Part of a small language model's weights.
Training: a variant of Muon for these matrices, 416M tokens.
MLP neurons of a small language model. Each row is named by its layer, matrix (up: input weights; down: output weights) and neuron, and shows model dimensions 96-191. Each number is 500 + 25 x the weight over its row's rms, rounded and kept within 0 to 999. Numbers have three digits each.
After each neuron's rows, "fires on" lists the tokens most often at its 100 highest values on Wikipedia text that the model never trained on; "fires after" lists the tokens most often just before its 100 highest values on Wikipedia text that the model never trained on.

L4.up618:466488525520491513470533482510514519534519533483528489584495495513518528488513480520520508523495522491503490470482509468535486533470506491510503508503504492496486475495508511493480498478531458523494493492513530511488479448488519511521502488495458435508481510521530481556543486486492524557
L4.down618:480478553562520507486513523512522532515519452541542467524544522452505483474564494522460540518525551485497502516490511523484502475543479513484495558477544524497494467518551485479539509471545508495486473484520497501511473486473534509505483476475517472485516511508508473529504509508477511534
fires on: "==", "\n\n", "==="
fires after: ".\n\n", " ", "\n\n", ")", "k", "ed"

L21.up1011:494496449518528495502544473463500516502526518489554480466411473511496447541492528473517503526456488476446509521539510506519501510512491536516512496508470468503518551507526474421484514470463473513528519522500532492530503545462521477506502475494529506498496509509499465486492486504482508476
L21.down1011:490535497506507521492539516516458456478521494538472481490442529463469516500504452454487513482504520483490505478509496551510503472452499518475567512504487523529455484506466496495486510536515508470497548497556526507528541468481491482471514536489465488492484465527498540527465500497487501466
fires on: " f", "l", "g", " h", "im", "p"
fires after: " be", " b", " B", " of", "l", "am"

L22.up18:504522497480507500495482495498518534492479530518523489473458515520518492506476534548494535482497497494498490496476495524472499521521516455499486484494536531517488492499531485496502538464506476525511529492463515461484505492527498456514486502528482486525547498440532537501491438435470480532
L22.down18:554508506513493521514474508481474491491489536434507514488545470513509512481515526500487517479519514498545466534520486545513493494515498496483490481467504497536489466529443470500503489488514498505446543563540495472557470499492521500461467545510499502530526495504476460491533471466562495486
fires on: "2"
fires after: " ", "–"

L3.up350:493540497493477495524512501491538483498528513516533474477527498509502496522534545514506511485503493543458487491512529480477489495502507524497455493438451471495511505516486493473525518531506469473519543508511472516506494507478501531462472501528490544490535480491493490539513516470518505488
L3.down350:466488493498475451479528484496470473493553481475498514491520494521516487495488477491531488501553499489482505491493476482526505522554501505482495556430483496473498548486486569503526521533527513472471547463503506497486475519551486553451502500521541488506474485481479508518500506456525486524
fires on: "e"
fires after: " R", " T", "om", " P", " V", " D"

L22.up147:490523510484488511480480526527494467474470491498504471512498511467517507533527477492464520493493470477507494470495551523516457535551504511521536477489520506549500567507514505460457512514513506480504532536512483486542478479514506493474504458505482531474492492505436504542513518500494513495
L22.down147:538449455474501467494486476467484505501504541498503512499530517517531484536476492487478490482521541511514520481562500507500508485523506483500490491492507515516516484508460524512480496465499510475504495532450504473592463488518496500475468510476548508505534523526523483501523486511497527521
fires on: ".", "9", "3", "6", "7", "2"
fires after: "9", ",", "1", "7", "4", "3"

L20.up565:489534473512509512479522477546567500513489468508538471451527520501458508502486503500446530508503489514509469445533466519514538493546523493485507483531504485485462514505446466490508509508520442537511484454496496479512505487520463513488549504526517498466505459546473507533498509482493472497
L20.down565:477503544472508471529498491459507497487513516449548480514543526505518458519536497484480495500492468492482508531451505505454523527502515512474484508494479508489520480523490495506484489545461450518485509523497518511528491519474493471503496529496452503526505561500521464514408483455508496480
fires on: "v", "ut", "av", "re", "h", "ver"
fires after: "er", " s", " se", "le", "ol", "it"

L19.up438:542486442533526525498508527516480493477457475510510545488497499490491512522509488480560568497494504465528511513495514483490524507498508489519447494537513538477488507478485503469534449473499532526545530459474474496471499491506547494462530508539502462487534490503515492504476499476509507455
L19.down438:476538473479517520506529493476518467505504450546540484497473500522446473518517516505552515485476503490480478536518567547482480497515488481504489483536492519539500453482502563504507534508531546496465512492543524512535494550480529498527487502518470542444479465515482469539477503506546490481
fires on: "1", "un", "ir", ".\n\n", "s"
fires after: " ", " a", " A", " C"

L7.up744:497520526500511475513438506494533477461500467546476485486519556519488524471506517501525530467491478503482500478473497502490494497499529490521528522499491479479515506471513508509458509540553525514508538461502464483510540539524509497479548458491509476488512486486467507527505472490504485501
L7.down744:484519503542483539469482470485486492496502499477508501526533490460492494468507494498484479476471523508526503500502517540469488456467484472449477490490524489490474483502434464529468493534498518489490509455488489546568484491510507509508477536515535512510541528511497448460534508479520495525
fires on: " |", ":", " N", " he", ";", " C"
fires after: ",", "2", "9", "6", "7", "3"

L7.up709:540493509529517494543530531474473512496455498507508532476513507522490557517524491479496468523495514546507452540513487524486494463471506523478536530492478483510466515503437489511488475496504488466492501510535498474547508467512494493501523500524464448509487511508473545519503491486494519501
L7.down709:475523486464527465487477465516474500541497505442517511456518493526510493525446508521515462523514519531513507482490483517518531533512509532442496507494489475446485514506449463540499492516488478494476526448472482505502481466486508537482477506511534530466535524541495492491482461533468491474
fires on: "1", "0", "2", "4", "ce"
fires after: ".", "\\", "e"

L19.up310:510549517473525505533518473498535480494507482497535472460482501507487484500501492542494506517509514483520488520527531531457530512520477553548482499466487519499507511483519467507516486455529480517471480442538539502498485523486497522514488482497506464534532472500486490485529503482528495448
L19.down310:512486518536474528501476492506489507506479482488461539508482489469497487507525512501489535498459520536523505524494575493522488531506513472550499515523523498491546473513464523504529431509474473520516518512517487530533551510469457559471467508496508506493501507486509494483516498498502472481
fires on: "t", "p", "is", "ut", "o"
fires after: "am", "iv", "p", "v", "it", "im"

L7.up808:513534524501499471474502535515479482565544521518531468511497464522504532540456544533500484473488506462551480484543502485466511473469513496540477496509518527491508504503499530519498469494515457500498492547533466536533542496471540522445476469501479522497464491501518471470452479501489515447
L7.down808:484525502519522536458552518459535446500490491449520486481498507511514522556506523493513460485487473526519488509499495523478536535501475505519539517507478546478548530541501553521515463501507529492495505527504514510520524492507517495451455477492491534527495517512479547512465508482513545443
fires on: "l", " pl", " J", "J"
fires after: " B", "ub", "p", "y", "B"

L3.up162:529514477478510467478487457501534470487459511559498505470465508485533504521484516510549491452499510527496507506510505487522500519487541496480486528513503528478537522535499491522490473539502482490507447477494525542486514520536518524469461482464505505501485460493550508493543470445526483508
L3.down162:490485483505475453449499468502537513471501489478477525503465494516527459459507485507538467481490488523489505511502515541506491494505530498560500476476480496528484530453473527486470499460513551468488458527522459529516435477523470498501476522525493500488515510445472513517516468482479529517
fires on: "A", "I", "M", "J", "S", "D"
fires after: ".\n\n", "\n", "\n\n", "==", "==\n", "==="

L4.up557:524481474490516494520449495511512511503481527540453440476523532520485529504516495497529483497453491525520476499504471498528508489500538478494508516496493487492535526500469511413484554531522528489495517495510507529461512496484486520493489525509525522482475490484499464503512483470496516491
L4.down557:456496485496507467471538474498516489478511485511496496505483468514441504467494498492498498448500463510510540539510522562533513451469496489514475480538484519535500500489489497535514511493480547469469479499558504510522480503527513520516507495482536480460522527496490520468470507446509491488
fires on: "ing", ".", "ed", "A", "S", "U"
fires after: "ud", "\n", "n", "uc", "==\n", "ur"

L3.up183:501466535538515477507503506507507501498462533529515430480495512514515499535520469505530485461454488511543457487507564525492475510487506457519527505523490509502518482529511475514458524514491501489522502484517500531542506514492483509512435510465469496485510470487525527516525493512496515502
L3.down183:463504473507490482462499446505543487485525454475512496480447508486525503501499496511501451509486548525487497494448541554526511501511511483513459457487468506470484514524436490486500508484509506516474467495537478496534489504495489512486479511521463517506488507475463488497513447504534484519
fires on: "A", "I", "S", "N", "M", "F"
fires after: ".\n\n", "==\n", "\n\n", "\n"

L3.up36:481488506463503500523531492510513493507472510486456499497544507494476517488521546501523481517517492513480498449476502471493509499454513526519552504500475509520474499534513518507468497466446482530484475529484496465506493519522515466525501551499531452495502500481469501454500507485472471509
L3.down36:516488465507493504539560535473537496522552558485504480512540459490471462480494477512496489502455491480470446494520520478506505556505505468511500552481490464538524525494533512474498459484496500509501504465495500469488467491501522498468552528525501518499500523533484475476493504483469464500
fires on: "ound", "ap", "rom", "ul"
fires after: " f", " F", " th", "f"

L7.up214:505467513481471510481518492563533538500498486509466483468493507552497484471504501487505517499520466510515460567509493521502465507463502525501536532531527503451471494484567495451462477501528502514457484470498475490516542507460496472507480470463512517481490463542515533540485482454492512497
L7.down214:504535505517505493478541520500482494510507489526485483506518480514486483467523453480489476498507509567502518535539498493497481550457456528476516514485523457481480544442449501453507499518505491507505501495496467483538501470499519473516484505484507480525481453518487457511494484446456535469
fires on: "===", "em", "==", "\n\n", "V", "W"
fires after: " ", "\n\n", " D", ".\n\n", " K", "==\n"

L20.up831:499530520481509479515486502526535532459508520511528538458495437484495474487463542523476511545491449510456508507476488491516481519482544516549474493512477509448525526542513462501507490523498518431504545485494519543449505489479537515483492486479513538519470498501494451470477524541444481494
L20.down831:514498520523497468503524523532496478516499493526507543502485509520501509477508516479464523518502539493486456511494507509539487454506503477506518499496522504560509535496450554483468499476492532508543498492485440496506537501498511482477473452535500446509508455509506521441506503476518489494
fires on: ":", " (", ".", ",", " ", "–"
fires after: "/", "1", "2", "0", "7", "5"

L4.up538:504480496541462506547493488495498533477530494487457519544496480510501451490460463500514515490498507471442536555509502492511432466505473518528506484525491534528484518494499511501529536517545485543487454492532529518495512457486495461490471520484491522504530481516504532526471481526523546526
L4.down538:456491474491482497496472533506510480487489494479514505521557502502530460474473551572525517497534505509531511498489522478557494466527474535497509529499471459476483493519520506515555464517475460506453515507536441456465495549468443501486511476495526527472538518532482449490501521482493503509
fires on: "===", "ic", "'", "6", "9"
fires after: "l", "1", "2", "8", "3", "4"

L3.up480:496512531502501477526510500463495546493487530516507448491514504503516477486494497471544481536514529505489478515440521479517491494504485512473481513558456496540523524474522519520483473500503424492511471553553498552516506475572487504487461509539509510543501486486528492518524516523490492518
L3.down480:473489499505460506429541520501469497512509503527565518502531481498510469463512443498517482518527511474496504500514505484527518514524493510478469504494538504559495508508519489487527507488508558483500468504520506490511456491515519512490474552461530487527589498487492488535509480463477504489
fires on: "e", ")", "ak"
fires after: " L", " R", " M", " St"

L4.up131:503548513497470499527487507448515532425534508558487453472509497466539523537512507516528496573532524499487484487490478515509461512498503488479444496518478449495534489507509484485508525510483437479524507524504476542514497475492497494462493503484496486512510449519521507552510499450551477503
L4.down131:451506509517478487530524472455457491493510520517491516480520505516519490500531482483514502542546549471529509500489466554487498498540485487482514514441476491517489512537499564503526512495499495506471509465504437488493511495517531517456466491484532480524542456503510503540546558463549500495
fires on: "e"
fires after: " S", " R", "j", " L", "om", " K"

L19.up249:465459520505533537485527469442493529502507460488463516484501494480476498522479511476498474447520469457537472524501485486522492518505528546485499509516512437546488470492494538498533489471520502497497512514485497484523473511480485476497524472495449456521501512517488489514503541468519521500
L19.down249:475512525497467507525491538507503502492527516481494486443514503506462556523454534485555512478481521513487477490525488536497505496529506511474540514484522488514512512482502524541475482510519516470513518506438524504540518538487527513495476515488468524485522501487559451492513517477466529503
fires on: "he", " he", "im"
fires after: "is", " w", " the", "t", " h", "e"

L3.up422:489502518500478527507498481507480531518498491491499498529498473494515496509508521516516511509482487510526452478490484512509514544499479494501519500559513455442460489483544501453501522487498519500542522559513492534497503534493481498499487505480480480491472486496480510511495470486480541524
L3.down422:475525479507471548505521481508468521508512501533541448556510492508503524510522509516506478530505526472511444487527519457531467536480451530554515532515550491466432484527517498476517509487487519521446484493517492519525503488527481498516490465447462481529513494505455535518488494466487505510
fires on: "=="
fires after: ".\n\n", "\n\n", " ", ".\n"

L7.up460:494471529512513551439511503500505528514491498510476480492511506564491477535494482420507462520550493539478454476480550510494490498465517500502479528510535481524507503495493512503492472502476461491505495516498510498461538529455485518529497458466514522485488544528490469464469453523495506491
L7.down460:474466484513520528490505498521451456514471527447512508513529520536561519507503462504466479520502493515486497498506507522534486492504515543524446462490541485495518495518515524476535468538507531482492510506501489478555484516512449531542486481497563477520487517481474489454492470544454512496
fires on: "so", "ch"
fires after: " al", " S", "a", "ra"

L3.up790:475507550486506521469493471532506539470488503512486515473515509559468513488501498498524521521509475498512500482511514464496486517497463528510465477474523502498502482497468423486510501448500518513488502516491504558517500475516500516471535500517506506541515550473543491492508468461518489502
L3.down790:501537494496536505434474505495517497466526508495511518506512523496505491511521471513463497479550466490476533507510511487499484492497534512493492480514508542504468470478488431482517495458489538478521490493511509554463491465500521503458509524500456508466464492487532488474519512474470497475
fires on: "ity", "ld", "ies", "ment"
fires after: "ec", " C", " c", " he", "or", " o"

L4.up1022:512496491487496489512498523486500556477528446520535471541483535522484513516540479505556458510495518511500513504483512518475520516523518525518476486491479488493509512507494460519497497473514451480528513506481485524509514535522455507471484491531506539512525475438502496508498489500491470522
L4.down1022:444471495498475469476530472528485458487467473509528510503536482506464498541514439511535505519548520499489482519501493496490535514544484485464507486504466508526512534489479505519509543547516499509514500516491489476488486506493481490458485515470541509486587492427506526490485540466485480531
fires on: "e", " le", "re"
fires after: " M", " D", " T", " L", "nd", " the"

L20.up608:518525513508470520491477506547503461483512546514506503478514516510531477551498522496481488492482509495503514534502536526506531487549544493512525514503484542497514478535478485517526523504530511485516530499499527484496500470508506524501469490464455446506501537528489491466499512468454506510
L20.down608:492472471511534560486475472513515525496511482486501522500493537532528497536534542506436491505480516559523498526488522536485515499452551465523503479495481519521492494527473473493514508532492476519469515529499530482518528518518495460490511481484546477528521546512492468516511491503513492540
fires on: "2", ":", " of"
fires after: " ", "–", "0", "\n"

L4.up580:504489554529497521491517459489499522470469504513508507488493523547527486513552522450530522514506504521462485523511513509458483507522486492481498487505535494518514520486495487471509493505484488550522471523497446482493494561520506495493525526502485465485496545498541513495521469493549455462
L4.down580:492491502544550509511530464518475523514540482522505520530501490488508511516501510539473495505484502522457489537493507486484487519488499470539492500505524543469504474491469491511511528478487519513481485486511494499475482497497498484515433516520487457440469468547501472461511466509501480523
fires on: "=", "ies", "ity", "ial", "y", "ord"
fires after: "\n\n", "ec", "or", "il"

L4.up724:488533502527499514534485493509462572494513504543546439527484502500479492449535540486542484475527513521471455494489504482466507520527490511489486500532573435484463506508480487509536497508475478536491526526517516550497498472489471498534505500521453496519527494519464458540516516516487509537
L4.down724:486550508514447545517483480549467518481530490563513453506484447489488495516516536460513468479560532462486460513534512484487480506528467512515507508518522456518473487540491514474546491465447514553488512506514493526481501483530498492519454503478473485531558462523471479558504521499503458535
fires on: "==", "ary"
fires after: "\n\n", " ", ".\n\n", "s", "u", " M"

L4.up303:476460515509506551541506443526468499494475495495533531569513513492469492531507526541529471486489507464482448512487506457504498486483486501519496492496517522477518452496511505527537529508485510522531501512488508521492477519503462497510512444509469501485501497519498507487507546482479478545
L4.down303:532488482472482481514485498456509492501493477477549456495484476455525488544522482534462482513477526476487466526484504453544490489507476525508493480451469520490484526490539493511468486501475484527508488494465487515510508518511488526452498481478474469524500512528506506525460485494525483496
fires on: " c", "k", " is", "==", " m", "\""
fires after: " it", "s", "ac", "t", ".", ".\n\n"

L3.up612:522477447536524533518439489510551523503521456517503509506498507505474461499532476490497523507499501525504456486513457560522467543479486511469534430498491514509482525537520502510533519482504483557487503469511498491543466497484490501485533507522506493505508519535493527503493475495509522541
L3.down612:495504455494463491481482472511517495530487487491504519542512508493503454515465475494541499518480478509491485515484476491464523500471504528527505545487488489506495494519522478517543535495487468490502550519493478440493491536528463504506474477512543507470523523524536482489511456513519483510
fires on: ")", " |\n", "),", "6", ":", " was"
fires after: "0", "8", ")", "4", "1", "2"

L7.up458:560549500476505486495466487521536497580487479542519483505485510519526466504502487522469472459480528510514546476490501524449541544544457471483483499478478498517481516500487478444468509469514463524535470494551487499485502527524483488490502544502496499509553458502485524514515503485535482504
L7.down458:492478487522497496515509526529528512500544514508495512494495524483501521480480483498503515509521489517519483506508474506534451538474494514490500478497505490532518556502475493504505474447495493517500493519496524543545535452456496512544492505457488508597528473530490442529508500538485537510
fires on: "p", "ut", "y", "an"
fires after: "am", "il", "it", "ac", "a", " Ch"

L3.up238:494511508467479506539468530477491490494518484503492483484534530510510474525492532499513497503535492529475469551542471512503446484507515491507462510505483489510524553457525537491497503499520487473547523493500487469523482531511552511520508512501510492479503505517499511483489482516467501463
L3.down238:492502457508506475442529479496491476480539490505512517511518502503525521485494490502518446560505504459525520476491498480507451473526535497493471488454468501491518527504500480476486518495496523524510511432498477472534501524516511546481397509487525488518526505498527518512503517482514491541
fires on: "e", "u"
fires after: " M", " R", " T", " N", "Q", " J"

L7.up313:487492504497503477446521477505493546524506489501512428471479508534467502485506526498498513538462512524503484497458454504478468482534503510471486565442499452521520499535504508510478491474495517505501507511477524513535553472545500521501494522496461507521494523460513521474487492483423504541
L7.down313:481483481465465476468570485490483531531489461509499511523515479472510495523449518541457442517548482529503496492514481459478510467500487525537518485513513455497498556468492510528497516494525491474514487497500538524481475439491476477490439508566514513482488493506502494533503453478506483506
fires on: "res", "e", "es"
fires after: " L", " P", "L", " D", "p", "a"

L3.up210:524497475482511569544520488492502520499483528506565536519486502472482510491473465492521508480494501502488492510508496490490471508457478515485445452524446493466533527481488474499525491516523438476491536512500463506491499502507509494512499531513491502465493521511461505559490473508525538502
L3.down210:501477491526526511468519500517532502503511518500482539516520483512482410550494483546439454496503467528501475531542528512528466468486501511546520486488479526492512507493545485507548515496480512518488543497488515454495503487552491499492508518495469463528489499524488505497471499528502508485
fires on: " by", " of", ":", " for"
fires after: "ed", "s", "es", "ies"

L3.up669:476492480460486475475514516480499507507489482548534493508528456516518518515484457473455522495461467524452466492487446507462461491480569521515491547481466484495553486519499513549458511511458509470485500507498532499537513529517481521532465503507480472506484503494506493531527526501511485484
L3.down669:517487503499473486489490506448479482582486493496519498482512469509496535531471531502490495525488487532507439553504462476498488508506542524475497480510459477561495506512470505548513537498470509505533486445488518500487509501506436491507515520489496484496512496514530484482504496468498501483
fires on: "es", "res", "ong"
fires after: " p", "p", " P", "us", "ri", "ut"

L7.up901:501463511499535498501475483521525500482501480509486512491492494431475526515475534536518528481460513524590472516489520482515518486448529463532495464533498495494504479517554493484474466509476504477482511461504456479494486510500504516514519520539484492523539492491469473485482523464507481515
L7.down901:538518540497495476508504445486457540495464487485517505509515489524488460476502486517470491489509474540500488449550501467495537489527494540505534443470526507502492484468496512468501438508502509479479519501485511487487532528529520490498518513505521481483476467519530480476426535516523531505
fires on: "k", "en", "ess", "ical", "al", "og"
fires after: "o", "u", "e", "l", "ol", "in"

L3.up26:505514546511540548517492528488480507505526550520513498455514507490483503522495498501529479539478498480478486519532509466562515515472504493537479510522494485504460494480505519517477506477504493467514452507493458518474479495545492480502479555540500487532487479455505480480491490490513507517
L3.down26:501552547493539509518519544515540482494503538482519517499497488506490471521492547512504473484455505468490490519542572491522510535495485434495489487513491491492503508540481553499518475487492517449513475489529506485473479529523503494508514548537525557529461502462501528510509499495467489490
fires on: "ound", "ain"
fires after: " f", "r", " S", " r", " F", " s"

L7.up408:498495527523487505546465488503469492444514549515444488546504506497509497509515545494480483509495460474474543520546494493488498484477505457532499473554478487469506523489505525528473509521506469524506503555510484522487527492487430490526475499501527492485477534468490515494577500539513457507
L7.down408:481508497508458522505542488522466556473517524482500509520478530522498503493493471501523508519475555508528470475474484486474541465526478537508530514514495518521489456493486471518478487480526480487494496501455497521463517505489509478476489490520538550528510459521468548479484488493482476511
fires on: "in", "id", "ord", "st", "g"
fires after: "o", "av", "ou", "b", "f", "ud"

L4.up893:485524507500510520451463539502511485482517471531527494534448474521464499499477479451519525513486488481523512482480521511518496548485525510514484521519469454529546482466488509502480508521511487455469482489512517530508537481518484524466522499472548535514473481514497495482469460541495469510
L4.down893:485472479503475519474521549506508453492462508439512486505480471505490528509487447465502444502525495549497538458475486495472499532508508518468517536492485492523490511467472481527510528480519504506474463546507535436511563521498461504473505501512552510505515528494520499498457475535496505479
fires on: "k", " on", "ut"
fires after: "al", " the", "i", "ic", " S", " I"

L2.up553:512536510568505520529483486551517514488486501477478496504519487487479529503516521501504501527508494516535521498534509503490487512517521510473460503495532459491497433526515465518480469498529508483483540464528513522493509530473499501492493515518482445558506489486490487476481504504488499458
L2.down553:507501473531471513506517479550526502496457505464497485510536490473492532493509540492481517507496490537516509491530536495511483482513522504489480483510531457508536448547497477524498453491562505474491521451518508512530516504463489524518482534516496417569509498527488490463474477486507504478
fires on: "og"
fires after: "ol", "ot", "c", "i", "e", " R"

L7.up783:475533527539483547510470535493485518496498524528552487480471476476496503472470522520452517476532463525516518470486502498542499486482572481488472517515466499462516543519490473517509477455468476496509536517504480515486491511486502491491512533498497510468473515499516526483523476482485517520
L7.down783:514504497480540497484513510533483468498508497537477499519480462488484476524499504537435470499499522503492494480502536549486550476545480496511490507462443487485500523518490528509491512518496509497480520503494496495497499526545519480478492506494540473498472548501467501447533512478497504482
fires on: ",", ":", " |", ";"
fires after: "s", " by", ")", "es", "a", "'"

L7.up978:466492519476521482485464485505485550515479508480498474444512503514483500508500513472518513478496500452530479499515475468467485460513517533470495501492484521500547498519481496561507528510505463490484526542513529545530514486521475510505504487494496471480481524447526488492526509545448526473
L7.down978:503464507473489513537520450506502480508519473499495478523523525480486517514484496565461538481506506442499503489535468458518492474496492478479516494511453493511476453477527524508554508505480453508487472521490509536508456458510554483477486511492526492498499541521513512529552466473539469494
fires on: "e", "es", "ed", "all", "os"
fires after: "m", "t", "p", "l", "em"

L7.up108:488464544514520512542470507462493495488490456502506503481470493539520532467465503512538517470465459453512465509484517496493453481532536528505509486496525483507534494506493501542490495499462528496470491503522478524547474510480483492541501509488465467485459520482488509452476477465485464515
L7.down108:494491515490521504507479490509476469488499538427481530504467483514550534533471496483511446485472475497507506484507502522486559491487465438535536464506498524519536500521462465526529487500500490502520525463490530526496491503500518495492503530567504492494536547434502509547489551484456501496
fires on: " |", ":", "ro", "ou", "k", "he"
fires after: " w", ".", "c", "e", ")", "a"

L7.up263:486495552491494495485470522500466492453461502513500501530502500517485511511531519517520505449532482497493490504554553529519531499537497460477527471463483499490507520527520494494537483483529460500470453501536530491513512495530514479494531501500458487513495453508501521520471506487517482541
L7.down263:482475499488528497503499496504484496497501531537525471462490507575472492455504482516521499481483507476515468495502503498501482504481529469488496487523487477536504516536519523509442516480486511524496489512524494495524506500475479495537486428486545539513560515521513486449535480462464531511
fires on: " |", ";", ")"
fires after: "1", "0", "3", "8", "4", "7"

L2.up240:489528511518527471490487518508538496475511492490527506453476498489507499508442499507535515508488504508462543519483523531494508478494540471532467468509490474487537497533496522513470472508470502493462493497538480563514508482501471486532464530526514537468507463513523495470518469499516512469
L2.down240:468495507524505493455528514541572477463517475487540517489480466499528500487463492510492522490497500496468519497491510503492530463505494521503512471489430491480525467494488547533496482498474544543502520524510504490519536492552499524490462462487549494456518533506475516477465532513515511495
fires on: ","
fires after: "3", "1", "2", "7", "8", "5"

L19.up342:481469496520507459468470526511510427502521461522521503516508447466485494502479520485491486517486499501494474506533508532467483509488497504521529495494489511493496535470504492540515449515497506511512491457516505517535502469548531505507503515460522506473483521478517500503535464499473477474
L19.down342:486477501529524516520519503468475498493492543509475528521476476466511485487512519428509529508478501503522481546527519553513484495496499509508501476505506498488500584527528487518491515509486491456514520503529538458488503511486544525531392526503485538477490436501516499505491467501511474463
fires on: "em", "m", "l", "r", "um", "er"
fires after: "ce", " m", "ov", "t", "p", " n"

L21.up605:511524489513551510519507475499544514472521504525557515469509501501529477548506532496440478513482536537511516502501526502471515496497505487556512477495511472517505531523508506495496479478516513538477549463487484482497521482512472474531466494464519522478488499554512480481492474508500493505
L21.down605:501504559510495474513454514489518450508531518510495486515502468508499459452457491496526494536529494539478488522531528504503503497497494521447497507471530528509502477452508548450463472486503518505511506515506487527506474517483534512497519470505510519497533539534514533494572444500487485508
fires on: "2", "1", "l", " of", "ew"
fires after: " ", "2", "ub", " N", "ic", "er"

L3.up312:512502470498502484483510480507481518490476512553485491495496512514518515508527511508527472482459494499494507473479484486541531522497541488545527487499508485461504469504474465493493497528475449528519449498516461532492506518516484503513497470517522527450460491506510499485477510503487467523
L3.down312:524490482485486505493483517548483466468449491496545540535500478481506491507483535512489526496488500501468516442509524503483520501502520557481468513503456496493468511534469533500510476511505488490501457526563476489500478492508497509472501510473529498522514459495484450528502476514495480546
fires on: "A", "mer", "ort", "C"
fires after: ".\n\n", "==\n", " A", "h", "\n\n"